Part of a small language model's weights.
Size: MLP 1024 tanh GELU, 11.5M parameters.
Training: a variant of Muon for these matrices, 330M tokens, 5042 steps.
MLP neurons of a small language model. Each row is named by its layer, matrix (up: input weights) and neuron, and shows model dimensions 16-143. Each number is 128 + 32 x the weight over its row's rms, rounded and kept within 0 to 255.
Before each neuron's rows, "fires in" lists the words (lower case) most often at its 100 highest values on Wikipedia text that the model never trained on; "fires on" lists the tokens most often at its 100 highest values on Wikipedia text that the model never trained on.

fires in: "a", "had", "has", "have"
fires on: " a", " had", " has", " have", "n", " g"
L8.up806 [ 90  94  97 208 102 118 160 163 118 104 146  96 121 158 128  77  78 122 125 111 165  90 103 125 114 149 165  77 144 148 111 106 118 125  91 129 135 191  48 154 113 149 147 131 100 120 129  64 141 108 134 129 116  98  83 153 138 118 105 128 142 157 189 104 101 172 174  81 137 167 144 121 127 164 123 129 115 183  96  38 126 116 128 154  81 109 156 132  90  41 119  98  87 120 117  93 100 106 139 111 140  76 176  94 142 154 161 158 102 117 128 115 151 112 143 137 166  99 109 152 116 154 136 133 211 175 143 107]

fires in: "to", "and"
fires on: " to", " m", "-m", "M", " and"
L6.up673 [131 116 160 186 126 137 114  79 190 152 111  79 118  96 120  85 144  92  94 151 132 128  74 114 167 118 109 146 126 122 123  94 152 103 129 172 120  91 212  96 139 129 153 160 153 177 113  94 135 141 169 177 120 110 132 138 125  93 109  59 100  99 138  87 120 164  58 131 204 110 115 144 109  91  94 132 126 198 109 142 164 108 149 134 134 136  86 149  74 163 106 116 105 119 186 115 116 156 112 196  90 123 113 153  97 154 149 127 119 118 181 143 112 136 144 137 144 128 199  94 163 110 138 190 139 196 125 119]

fires in: "jr", "is", "has"
fires on: " Jr", " is", " ag", " has", " ref", " Inc"
L2.up457 [116 159 127 117  97 103 183  77 100 136  81 106 118  98 103 113  83 132 119  95 136  60 118 165 133 125 157 143 129 105  57 110 145 145 123  82 137  70 155 169  82  82 165 135  93  81 172 152 126 124 110  74 116  91 155 165 113 145 113 114 189 135 116 112 125 155 120 202 126 142 120  89  74 110  99 118 100 133 133  95 108 148 106 185  91 176 144 110 129 196  81 189 185 136  91 141 124 180  93 190 136 188 121 106 128 131 115 132 101  78 158 103  88 135  92 135 100 150 142 188 116  85 105 148 173 109 163  98]

fires in: "is", "was"
fires on: " is", " g", " was", "g"
L2.up370 [129 146 146 196  87  79 130 182 127 103 112 146 163  76 127  88  86  67 109 121 120  96  87 117 171 148 162  93 117 148 151 110 129 106 161 161 112 148 152 114 124 137 131 105 153 106 125  90 132 117 100 155 135 134 138 204 129 154  82 108 141 126 117 103 113 154 133 147 166 117 131 131 118 119 130 150 132 144 102 117 109 124 122 120 146 130 145 100 131 103 147 128 112 131  98 152 130 169  81 170 172 123 121 119  93 120  56 190 136 111 171  93  95  89  84 109 164 201 182 111 129 136 122 160 150  56 188  89]

fires in: "three", "two", "five", "ten", "four", "all"
fires on: " three", " two", " five", " four", " all", " ten"
L2.up470 [158 122 130  97 147  89 137  79 180  99 138 122 141 166 128 166 136 120 145 159 162 146 164 159  60 127 138 181 187 103 149 165 145 145 145 124 119 132 147 131 138 165 172 182 130  93 151 148 100 163 152 120  97 133 148 192 128  99 150 140 170 184 169  33 114 161 110  97 107 121 145 104 134 118 124 185 165  87  91  91 137 195 141 101 150  54 134 131 105 109  87  73 171  86 168 143 108 160 145 124 131 135 136  73 107  94  99 124 143  96  37 193 147 161  88  88 117 105 108 188 105  99 123 120 111 139 114 131]

fires in: "before", "after", "while", "started"
fires on: " before", "n", " after", " ann", " while"
L2.up467 [131 158 134 103  80 143 167 145  94  94 127 108 146 163 161  95 127  56 104 184 163 145 123 103 120 137 181 168 120 151 122  51  64 140 103  87 177 112 141 124 158 154 166 167 188 179 155 125 149  77 131 100 109 124 146 122 198 142 122  88 146 122 183 173 130 103  91 155 149 112 121  99 124 158 102 103 169 139 186 150 145  91 169 125 136  69 123  78 130 128 121 171 135 158 112 130  91  85 173  91 129 125 161 133 154 133  92 152  87  76 173 136 125 146  95 133 125 151 164 115  91 103  62 113 163 182 122 134]

fires in: "form", "election", "votes", "forms", "attack"
fires on: " form", " attack", " election", " votes", " defeat"
L2.up510 [ 63 124 111 172 105  92 158 144 122 174 106 121 110 113 167 190 108 155 133  51 125 137 140  81 112 130 126 165  88 128  64 177 130  89 138 111 123 153 111  83 127 122 207 106 115 117 146 127 115 159  59  77 164 118 112 109 141 147 110  67 109 108 189 189 138 169  98 121 150 147 168 175 126 116 146 112 149 101  82  86 146 148 101 137 128 124  83  96 112 120 181 145 122 127 103 152  96 112  73 136 129 134 117 110 153 133 101 116 177 129 113 147  73 195 130 132 114 147  99 114 109  81 203 105 134 102 185 189]

fires in: "a"
fires on: " a", " A"
L2.up616 [107  88  89 108 108 182 103 183 109 151  53 112 169  98 105 112  88 188 141 145  95  66 105 142  55 141 123  70 124 121  66 108 142 158 157 166  92 123 116 160 125 160 122 141 118 138 131 136 126 119 145 122 108 163 161 108 111 120 171  95 175 162 143 173 113 131 130  34 152 137 133 128 123 117 161 134 120 133 139  59 118 161 137 100 114  63 176 181  71 119 142 130 140 138 154 147 128 185  92 129 128 111 128 133 105 117 144  90 175 155 115 108 125 108  62  99 149  62 147 129 194 116  52 143 100 177 168 177]

fires in: "in", "to", "february", "is"
fires on: "In", " ref", " to", " February", " is"
L2.up73 [186 170 214  90 159 126 137 171 119 193 154 157 166 126 152 139 104 110 131 161 165 106  91 119 133 121  91 112  89 120 124  85 119 106 181 120 120 147  95 126 123 137 122 179 137 180 118 165 144 155 134 197 136 133  69 111 143 116  89 125 189 108  99  81  71 157  97 125 139 122 156  74 143 134  74 113  93 153 174  92 126  79 139 151  90  82 162 108 120 144 109 124 114  97  79 130 119 137 111 125 155 203 126 140 121  77 141 104 129  64 127 122 149  66 145 125 141 149 171 116 195 156 160 158 153 128 101 116]

fires in: "2020", "2026", "2021", "2022", "2025", "2024"
fires on: "2", "ham", "1", "y"
L8.up507 [153 157  84  74 104 158  65 120 100 179 123 160 105 145 130 109 136 141 162 108 144 116 159 122 160 155 149 138 130  74 116 144  84 154  63 115 123 158 150 108 136 144 144  98 122 172 101 173 131  88 135 119 137 170 160  81 151 113 115  76 200 129 143  76 158 134  30 119  64 133  65  98 127 166 119 158 151  39 120  71 150 138 159 127 130 160 132  96 148 140  86  93 108 145 107 146 150 145 141 119 126 114 148  89 143  86 184 126 117 175 134 133 138 123 129 124 146  55 154 122 134 191  32 136  99 139 129 100]

fires in: "a"
fires on: " a"
L2.up233 [129 111 101 105 173 155 119 130 126  93 130 100 138 213  86 107 131 116 132 104 139  91 116 165 115 131 127  75  92 136 163 153 168 121 165 103 128  78  90 126 127 172 179 147 115  95 106 122 152 108 129 168 134 137 169 161 136 120 172 124 234  81 119 148  95 106 133 111  51 140 114 108 188  84 143 134  71 116 149  72 179 131 173  98 126 117 144 108 158 133 166 163 130 109 157 101  97 131 172 117 117 101 172 125 165 121 131 125 137 139 121 114 172 157 103 154 106 148 143 103 134  77 101 153 145 148 202 116]

fires in: "a", "no", "one"
fires on: " a", " A"
L8.up662 [134 216 127 104 156  96  63 156  77 128 121  96 160 151 102  87  54 110 167 104 173 100 186 141 142 122 149  99  98 154  49 105  84 148 124 155  96 130  71 100 145  96 117 153 200 150 200 155 153 126 160 197 146 140 192 114 124 153 167  84 138 142 125 111 159 147 126  82 142 190 115 142 130 126 172 132 127 120  82 153 103 118 151  95 132 127 159 146  91  96  68 108 220  92 132 170 110 123 125  87 107 107 144 111 150 118  94 141 158 144 101 167 145 174 150 135 177  90  80 123  75 109 116  79 147 158 147 115]